config = dict(
    n_layer=11,
    d_model=768,
    n_head=6,
    n_kv_head=6,
    head_dim=128,
    d_mlp=3072,
    vocab_size=32000,
    activation='relu',
    norm='layernorm',
    norm_place='pre',
    norm_eps=1e-05,
    positions='learned+rope',
    rope_base=23300.0,
    rope_fraction=1.0,
    qk_norm=False,
    attn_scale=0.0884,
    bias='all',
    tie_embeddings=True,
    parallel_block=False,
    init='normal',
    init_std_qkv=0.0259,
    init_std_o=0.00551,
    init_std_up=0.0259,
    init_std_down=0.00551,
    optimizer='adamw',
    lr=0.000701,
    beta1=0.9,
    beta2=0.95,
    weight_decay=0.24,
    lr_head=0.00983,
    grad_clip=2.0,
    warmup_steps=382,
    schedule='wsd',
    decay_fraction=0.555,
    decay_shape='sqrt',
    final_lr_fraction=0.0,
    batch_tokens=262144,
    seq_len=512,
    doc_mask=True,
    train_tokens=1762000000,
    steps=6722,
    dataset='wikipedia_en',
)
MLP neurons of a small language model. Each row is named by its layer, matrix (up: input weights) and neuron, and shows model dimensions 512-767. Each number is 128 + 24 x the weight over its row's rms, rounded and kept within 0 to 255. Numbers have three digits each.
A block is one neuron, or neurons of one layer that tend to fire together. Before each block is what it responds to, as a language model described it from the Wikipedia text at the highest values.

Possessive words opening a noun phrase after a verb or preposition, mostly his, also their, its, 's, this, as in "started his career".
L3.up178:110133141172104077107131098152100123144104129109101148094135077148148153132121123157155124135126092145145163096083100191120131154114129104117126112153120132125167122108125108110110137110107134056169133119148147112136110122139130106087079148144157165142196131121142127155116132149176155154121104122131124131127111140088103164107159152169173132150162129123117120144097146167128135159134150065176103137190104137124144129106153160144121115123143109138127109101101094115127133101131138101096128109086107142137127105136112157118111142125124124124137145134123117113113105126145133130139123145123096109124147138139102138133091154138117117096111134126106108112131173147107144092113128127155142120126141110171142121121123131131099126197146142124139137124146135128088116111163136
L3.up1183:161085183098121153136139113141126111141109112100089162135111101115093137103143144113149139144156114144170117107159152098107109117133138114108154111138139135155100170124059139124153088123116143141144121125120124123122109112123148089119094137156160141112119145138146104111071125134128150156123131162126109086090121147119075114208145124121164187143170099121136141140157159160149130129135150170113153147134129139145160141102151136146135116074200102173166183136168122140100142139146087133156116093143140146102105101049138161134173121135121101123132133171116181121106103127124103121134137088126120101099129149180106126156156116119072126130119093133104135130112072141147114137124108118164139172119146126136150116094118122148111147117131126135192148143115119131122092121131142
L3.up1227:092136100177104118150115125158094138087111127108130127139131089090125133105131124147149117132132104127122145133104139141149165128162164141154175080103154148145193159145132119141129141128110138131154141141129161106107095159126104126092167104137152126104114141127124145076070128158086091147132111124112117153085138118142151148182119119099146160182105180170093121087107145126115100167096154143091116114134096136107104068138139167079138138113128132090153130110151133137117088141130097107156125107136125106138130060083126125118181154159113084124123128179115148139136132131124101105140159137147147115147111118153129113140098112117129119134155112101078140113116115153164108104140101128153112135148107151140105130149148126130151108129146137164158125119126135182118138112128126
L3.up1651:129078098075125105146095098133130135123111125125134123132154125081102160162134159161131135150146127156127133155181110157104131122121122120131117112143149197181097151126124149170149092120111122127151126079155114124084132101108090129128180118070147124151157113143122092090068117164113125149134124143123152153082095117109078103138126135081108156120118136084131135096109147159188134119145111110099134184136118100099127117097158092140139148150110126139113197132120135142133108141122111114111107151146120126152136161136083129125164132154128128161122088175136120139125104169144145127125130066143129111113146157107113111185141129136139130131150109137102145150146092145132144107129154127175095141108150169127140149170073110145143123155135152129132073165164146140125111101144160
L3.up2165:120102121120141132150107141167118118108120159169135105131120122179153138157123111141146141133135146071166181130066065162144109149142126119124138082157168181135103163125095157133128166129077145116131150136142119126104136132118081113145116156118146148148080109154106146160146121126164075104155117131125135121094172120144128126157139100101144167091151183153130101109149152156112113116161148130120207119116139108112113108080148141112157130100132060163127115155135187125114133133092146126091096119107135102152129118121134125118139141074105139140131115159115135135158081139141129138129171133161126129134145096093162132131111077125070151130077102131148118140164098149153112080160165089122170151163154147175122108155136131139141134149143145145147172118170134125146151128134088
L3.up2337:125160108168108137080153088134144128103122115118114161080092118119130138162122128180144141118138141169142099150144103132155093137124125139129134090085147114113117209162119099141123147147095121105146168114100107118176127150157077096154116118136203123116139122137094116107181118125145088125149103118125147145112156114082142192148122173130147126094142123127109134117199119163111108171145135104121134130131150143131087111113146171115130110077087141121123108123186112128097072076123094120122170105161145118149128113098128133086109126145102140125129095139163103116124120149105162106083124125139119137125141133104169171084161148121116130154118095079117153100140123132135146100144155166139184114113142149119093144161121142131103126137090158127143180106152148127127145115135181
L3.up2509:157106081145144139156096145160126132104096109166118104146107091203102144161148166128140132144138125117143174156114120166144126163158156108155124093143125096154122098152069154144121121113110132109156135095173125130155093126132147142113128148124103138128094175160128088134128118133143127137149121128112136112141114157102130129145187168150126158124161133122115091121136177128097134153133135096165164116159145101131131132132113161096131172089149071134172090191143146138106135152130163103121097129111154129135131124101125169133114124126120133140129092184123161143100122125150128122124130091154112113149130102120141103129106128093120140091130140118148140140120099134118134141108090109122139102123153114136090129146138115147096126142137141122119175117124067141122122120130104
L3.up2785:135117128153130136132088112162163146122127151155104158082134086162129133131103144159088152112189130120135151114135161124127118148133098152111141090168117106141143146134132124145131105109135103157151141106137122145101162146126061090127112136129137157150135096165149103137115119147117121130193112135138129122084134135151128127119103143146129194131156126130148099107107126143161134137104095071117095108135130129124133131093175180133152180119143141145149082149125120145109102140151138119139146161121165096131100140090128140098147096142127100161116124160137110143113125148123135122131102119137140109120140103129145141117153179162103141126145104116148133142169092133095112120159123081156116132114131122132108157166121102155139134152127146159162135102176098165133137056157137

Later words or word pieces inside multiword names of agencies, units, programs and awards, such as Censorship Board, Legal Aid Project, Range Safety.
L6.up245:104166129136097159132135163148096127130113115109110125097106135111100156121154112122124116119088102127127146122075106149123135145122137084119146138127106120136089134152154112132129113127139138145153127075133122104135131159088137153146151107127083133140110150111125151142073092123149177138154152174160148161135139108144109116116137067106082145159100149123101130095141121173150200091140125129100136126106076123128122159156158130130102115085099123090120110129103105105110112121180122149164165160127116105112116165144143116131120150102155072153127137137149176105118120124140114095128118109112080112072112105130132077146149140184117191095124168142119112116148104107157125111172112092101128136170139150116148133170105099111116068179104136133124182119143128138136094106154133
L6.up901:112137156126140132122137140122100078123120147133107157121178127098094131116113107099119167137128149145126135138122132113152124165145115113109099127124111085160121142118154133106140150099095132149155123084132116087123113136083085125153150124094096102153090077101117147150111118141142129171084138127126151140134154113112153102148131134125129118152189099118150167141091148162154160096124150140147105118154085128090155080109152153100140113088149122143062119145098096079177129114118139166118151098095137148206098136102129114143154148097114132188147117126140162141078104088116135118107112093158140104082106168138131099110110141126101111094113128083161142112133114099118178133127094138117110130093182110111091123116163152150104093152092118137125150126121102151122123133139177

Word pieces inside romanized or foreign names, especially accented pinyin syllables (áng, à, āng), plus commas, periods and parentheses after place names and in tables.
L6.up907:115125176122158160109117119168159134159102133137146139148154119152101101135096116142125138143121132115098125113094123109139142096144099114133119111122155147159146091124099160114133129127167131120102156123156122167079116117129131121095108152100112092134139110160118147112136111107082114153141083142097144142119111131135124153174126135140122162169100108099121139130137117150125108142122105144114136134112126140114158098134139145146163130115170162120183168112117163102184136116131124158131136140108113114104147114133118135164132109146116134165144136119142112147139137114140116096144142116149106114118135158095069112106124157147141135120085169144087164079092163142132157176168153105143137099124126119112151127112143112149119153093113125132143110178111139096180111115122114
L6.up910:079155110078154163162095117106164123138119147166115193112087140127099168098113120126152127141122109142148180107150134106164111125190086089175104132160114149120150100122110176098121092132207137113124150123125122099085122149147103157173052122095183132129139106147165161152125138137120136150121109111162145142147124133102147172164156110144127160122128140102079098111143120145139122174106121155115140119119144089142138107145142106099100157159134131133161162121110134137105105135161144143132111092108117118074161124143118114154129166129126150113146101154145109149140106129130132130153130127117114127104150197124101109138104163109108078161128152098099115135128152127110151131152134128123161146141138147141139099107153120136097148107128121144130151164125172100173048102126080

First Chinese character of a name or term glossed after its English or romanized form, as in (北托村) or Li Qiang 强; weaker on table pipes, foreign-name fragments and numbers.
L3.up577:132160129099186107136122131113148087096105107140126164130091117137144170106117109152126158085158068094155096101123174125128114115131138135146129144158128090139131126094132116114159165190145134125095116110140142136084161110128107116155108153138121111107128122101112137125136138140098136207153131167091147126154162117127164142127123158106112130156112094134067100127145169134121104131085148161097163124114150105099103135131127160144151112123155119085159130124150133141134113115112170102125096136155116140101126141112095137105102142142107135140125108120126144123086145123135140091164148134102155106142183085123093127113149106146091095099071108115124115124100132176118137120104118100177107121102166206172092138130136079131095156103147125146137143169129107097138128078144140
L3.up1500:157159111100115149124125093103100129137142068096151131151175099157157128172075106106123121087137122141144113117112137141124121089127109109115177160152111168116075143081104125133171107117149118147104106145136158120116152129159116130117089116117107120082143182166091106149151130108153116135125094152141156160131167136112123121140137155183137135143112133108101147117155118067144130126136078143117117147104129119097110118197144138096118142169149142136100137165091111086194109112079118083093137087146112145140104111143091104109141149150132142147147116134139134090132126147146119141124148109138196105087129135142144114114124116139113101126126154110108128111141084129128161162081159075096161130075135137143140125144143135113125155110132114121166133171131082131126157105117147
L3.up1752:148144132100144138117119145122096125168108132085139127138111153162154141121133089115146140152165101162111135089117151097161126092138148129122119110108144125108119146103147139151103137149132149137177111102150139158137132126133102130133104161141111139130127126143159077166149136180125107152160131140067139104119131133115149142154134131159107070186141089159110121128172146123176138130139190110162155170107150139146125129165126131113117146140121113131115157128102094105131137110115169112138126163135102122127153124113111131115147102151097126171141166085113111157131077112172160145167183120119161136124146153127115109068171129107132155134145127143133164151125109157145158117115147124177171083086148143143076123103139084145138141150107151129100109074115124100168129107170146
L3.up1883:131114126132177127111147197110099154148148079141097119143119165127142129157139111115128140160103091101140158095097090120148118109118147123114158132148129076078137117123118145087132120147106120154136092108125130095132147127162101162111082151132134140105083150143135152119147145107138117135127103143136132142147114109108131154121132151150099142103129129120139148132109161152154152118129205126095102152098139116129096154160120146118139110113100145127097119113129156144166138131141115135120111112119142124146119122110133141178085175125099167140145103132109148114098112111111144114109118160155150118101103152108148120167130082145106173127072116139120150086099105116140151144104101108138089119067138087129129063143114115159141145163155111131137131157119096125154113103153115
L3.up2452:159138110111114144098101155118149076170137153093122115117117123150154115121111065112141184092116117122105147077102130103124059144129127116116125139144150111106114112117119148102116148140133137120145135142123121168115125155104142086125120145108128099123111151215084131086126106112086124151125077099115150140158119154103087154118111151087100148147104131056145124145192143150167132148154114146136160130116191128160177150144162151095124112127135121129170144147147131043136101147118140151110110136103098172147108094153134097110112130137111159135156163142106074099143143109141158100119117122120139139082169159120128102121158125160107156101103104135090145145121162132111170154160104137145120106078129119102113108170144166127134138150118123136118161102117113125113116136141144
L3.up2660:112192128088177182158133153146155153164057134123108147131143109139133157158114071084109143139131080116137111113130162115180093164138120088143126138113090126122114136139132119118137149128116162215147112148099138128097154107076134126127084142115117114166119121142153089163152134158122106116124109142186120157137141111141134151150089144146113100131134111133114131121145082156140121128134165110139162123112159118103110142125152157115115108119125157113125110138112112110169104123098115163149151145127148156121120145108125170151121153139136141139185117118131091114151128138181134123136114131123152079145147148104149152076147149146128080135108157167118125115134097130131140073122098109161117126108118109166087142178128128146119140144131165117141146123132146122110133118155089
L3.up2930:113150159130172150121133150132144081128139086119115158108102140129170112166086115128068141124134112172152140127132108093147110138135126165156148141116115116113150136106115128133151137184120129130119139154092137131140118104130147131175143151112106088135158142157083096145133128103057141134159107098149141133106110119144179150120151138121113137142146113105133136120128132139152104106179130155114107134096140127145129114178150107125158100142148112110099136194132144105167131147128146132132152113130132083135146105096121117110101144151078142168155104103119116141120141129124147116090092157111134117104152141158122105163112133162089136082130137136135151113105080115142148143100180129157168125135137086112138101138134116134116130130102125128092133128095147131149139070130168
L3.up2977:114132172105139165120124189155154104136098170111116138088084098143139159130127152130108110115100145168116159107125122162132079122167177081139149132118154105135167098082128181135130159169150183143127123159108149088084090117150158110137133139173115127119119103135080184122105128083109079138126042141132130152128123137123135123151158155126149121132097119130117159146177115121150126160108080111139144113143149115151105113128125119114149092096110108122119115111149150121110135135106129120116152152082152126171144129120132121116104139132109124136159133141103106140145139163169158142154131137122139116142157149168128134104117151099098115161108145106076179126151141106156118097118117136141121149132108153118150110137152119134146097146133150175111100108135169116146136109127145

Possessive words such as his, their, its and the 's or ' ending, right before the possessed noun in biographies and histories ("his career", "Virgil's book"); also inner pieces of names in tables.
L6.up111:134107111150108142084148133091164093127087112132143122108146112136135150158126176148153138132162138124107157133138109165168115102099102110135105116146111114106134104125113143115145088134135131147139160142108133119164101196111132094105144105151140106129151151125149123136127136159154184165110100152139107162088132125185168164146129124125151139094153116135105107088132121137106131166112116145123158139145129123155106123111116144156145137116135104153158103154117120159135138156090155133109111104124193130145148115099128169114097104142095129144134088112154149143136108125118118133157133098116157100107122135081115164126094151110104148085118109124151141105141105140191163110160158134111153109122190126171102132162150140121155139113136148116122143150175093146133084138128129
L6.up818:126109148095116132136153094114161144112099130128095111122140147114125138131121140120113148144149145135134175117124083141132120123149099141175122113170147103141130163120130143173124113120114091138127127116174103146089106137091141100094141091130103110111090140151116124139149153147121172139176143090149091145100118157134108141127115130110143103186163077143117177125154112168138159116137124090101094173153123144120140143095119110098143141111118081145089094164137045145132152103122148088128147077116109115167077078114133176134146161124097138127124080132167154136120112118149128127138143081155103129137123124123154099128077098110102136103142113115160093126158080140091141160120102114119184092110134096104133126109084137164154132159123157129128146104159129087092139128143143

Possessive determiners and possessive 's marking a person's or organization's belonging, such as his (father), its (goal), her, their, often after prepositions.
L2.up966:128106146128150115168082074145132132147109140144082155118163107175117124178154122144174139141149115117131128099100105131128111122118117092123121105155156124152149133120072115140106133101138173099121143093121183139135136125168150107105098166103152129153158156160104079136063138129176144155156163131131167111109134161087118132125150172166149101117134118142108120111064135148141123150133117099160119141100125105136165146124107184092103161102164101147133154109128098135141101111161132120144086069136140142106125146123155131119154160141174116147150111124134119127129108159113169083102171093151119124134081103108104126103151089150153135096125134105121135123127114150130115117133164061143163125134158104128126122131154122154169081130130144127165095118162115156136164102114164
L2.up1128:161114142152110166170125138141133085130103117127118126120146088103085150124118164133123148134158079139128162073151084161142084075180106128135144173157102090156143136139096114136145136118150111121110135121158116102120111130107128116104178150126154161116144144159110112142118161117177134164143148147137096120111151117109172112136146097169144123142141073118141123105098108130152132117154112139089133135138128124128111150119141135143153140127146128153147111163158107147091125154109111115171139122136157138128138118120136144131129105151152075155154150170116151162136128153153156099132111139152115056134095128108094166112143160100100154112146127141116151072131087129142110126114126109106117098105210117140104133110185111116169134190132151169171103158091095136117134097142149
L2.up1902:133164145129134103153138111176138159102127168112128135131106104090119143141119134145111101153147119105134115143159094167162136124116109149173122122181122158125167116094150136098149155124142080126116116104132101089127109149129140137099136149119169161120106179130149131113113175128134128143116121132150126184085098143130133122078150116127162159130130101125116134153106170114143134144150157106143108126115066106134112126151143142131122128090130137153122114091101109118170114128155109101116113093119170103133126099106162141149092129137162148134134115111130175115137116134132140096142145128153095124119128090154132064107100143139136172120117093142116104084114137156134122137114146131122125137136132098131148127114123134135132160122181151105108133159159114106155096123134151
L2.up2292:117128099097126174184107100150142148137130124124101118112111107128097149123121101143141170129107122117129132122118089143131135117148156125128126083123126146104134128153107127140146141117138101148129131169184103139126141148109093099141147122142132128127166131126117095146087171140094130150130085133115117140110162093130139137149124140091126161110137110156104162159158111125137132092157107156136172149168177110100107120127127150122128151094102169140155106146094148107140131122117141096119126155083116146118135119106123137105137173092137089168140118175132124109141113176115103125071180116094145125099148094080173133114131113116149149099106154133129159132113134102150160134135187095147091131117182177135113127151124152133158151120152171191117173099129134137132104134097135

Prepositions after a club name or signing verb in footballer biographies (on a deal, on loan, signed for); weaker on table cells and mid-name pieces.
L2.up1133:149154148119133102147139124109166126165105093148111132115141129148115128083117066129111124131148116142103145092132119112141092150120134118116084069111159076089137148101114154130146143150125056130110121119172153133116135152121078124129119140164154137111137157145125117114110086087094124107098087080174129105112111094092113128134116110146137135138116123119130104162169148165184129178154142133140120148159159131163124132114119145134137129111159151187098113135162139128152119101116114151173123074103139113114142149107152116156105138120141100174144151162130120111132151120121113107145099134112104155147144157129108094152177148146142104154133154137131152108133112113141121074155110122106118114132107151125152103155122103157137113133148115157140116129106173146111110092129134
L2.up1508:142167145170137133125110127151156121116132123102138181124136165106143137118107097147171111113110144145107122105115128102131134151170143147088100152107136136174147134079148141140151100148118111143154108152120143152142130143138142107093146170174137132122124162126139170137132155110106101126112088117143113147155143090078129142133189120103158160139124120154127148104159107084160112124145133131153145104136130131130082098117121130149126125099119157141138124158164130114140098121163095095111128109122141086122138169156130151124136127111166094136147106116116101118123141127157100143081113113116120109123139104169139135088109120145168111085134156117115158124114146079123132130113174105147066101138113116158109096116135147136160143159147131153146119152178142126114115121119187
L2.up2147:076161143122140091133101133133163139136108069155103123085160109144126116128108089144096174144165082164141146113076150116116158152148146128113123126149139101089160165107104120152144151181122133123101153097177165100097169147141105141121160136121170136085078146143145124169125192079131149120130117120165142137127177094105137131122140136165110131139114109158166146120153124116163143149171137117103106139165161109102119149149131118119117130111150141123119120137126143136155108133123073173117143091130172127148136121119104165102111149105117119149148108112125125089137129128127131127100138121116125144107071140145079108117160121119109093132125171125118149092146159132120191163129153135146124098160103132142108113123115102116158119132109134134127137127107136138097119135096145
L2.up2638:114165114121151073145147088151096122070140132137080134132117112115136116143095139135143158136127118153112103054136166139126100103141170148107152145141096114158134124116127132116134155178120123115142129131146171138106121152167163085098057108082153158119139173106158127082098143116101076112163098150154127146113101113082105204142116150156088118132117097120129173134127108109154161138108140116094135142120158140108132117151165124147106134139137131140128082118145115142156125130131107156154173109123148161102093174137146180117150109147095116105155123123112153109114110104149128138110140118100162137143140140149149153143115119173142073114146138116156139124151136118123135128133124140126129110127113146157132087119136099139114130149149150184142152136133138174100152104116131

Word-final pieces that complete abstract nouns, mostly suffixes like -ation, -ity, -ness, or whole action nouns (expansion, retreat, acquisition), often followed by "of".
L2.up313:148145122164096175118121128074136149133126177157110160078105099120091116163126131133122135201097111158144124104165060151139127103121109144100094173158126126146088097131105122155133122134128134118172154118147096130139110150141097100113167171098116164146129102170074102129136156129113130103109118165135144161091162139144111127133139140145132179122106120151102169098086140135206148152121175135151119134134148066101103121151117161148174145107174116121195112115144170097134139122140103103149071128104153134159112090133160142117157162121173063164108128126078119121139149119099112071150110142144091132076138136135122101153147139106106129079124112132131131094100122110145167109110148093124118119155137165109142115138142115104134121163124119084140101142127084114163130116142144
L2.up430:158146163134145192134090125146130117165128138123147159109104099102147156111111145145100102161119120101171173157145148143134160076184126116108136109186156133103103133129108115081122149132153160119141134103178097098167119151127089077108133124136146087110108151176122124104101099144129124131127119161110129088131121069109145096125104096125111127161172135130122114143149155144144193092111129124142114125119101145151150097133124090140125143139181118105137145119142114137103124140118125142163159135104111107123084129141134184125148125111100110130118131134080139139112129113166129128135085110099101135115147126172141144111123137123076129117125089095108128105127140068142163098097167141095120100106127155135135131104132134126121101151056114126154114115133158158112126123162131
L2.up932:106134164135120167126091109093147145124128101180133170107089144140091130131119120121069100155128097131142084155160110146127125084101150117174123117109111121130138114106139152099115117135147108136128122164121120141099114140098135093102134156152129124137121172176113094127134100117127104136111100140134140106120147121139147136099102121134146166171140124115092098092161131133145136098103147105179130150093138140125093148126144152075173122121138133182139170137111112103137137113099067147147116134115155145171134093102132104164140145135148091158135133121132153100113149118126135115144120132174103124128099168139117109105105158162140137055143116130113124142142113111124176120107162128116122150063119104129124110152119160142110095181112122117121074119133138109120112123132124
L2.up2959:141176130186116127095143150137136163116133152162119170056155157088144123137095130100117133153133087139115131129193104119142144119128133135087136134086106098183131128109091120145105174131063120115163146142140148155123103149058134098129135138142136139148126156136146117160142127167123113120122136122130138113095120107119114140111126109140124145097190107147068142093145122127173115123161116116163116124145140126112125118166123157113162113106122133104115131127125083070120118128146116074131107100134134153153146096128143112133134140163139096125138110139060127112103105124117102107162113080123083132117115096099127136107135111161126147093145111134107101124134138118114169125128166157117109156143162170133078120093135124127128110139074126128119080134156125101124085177127160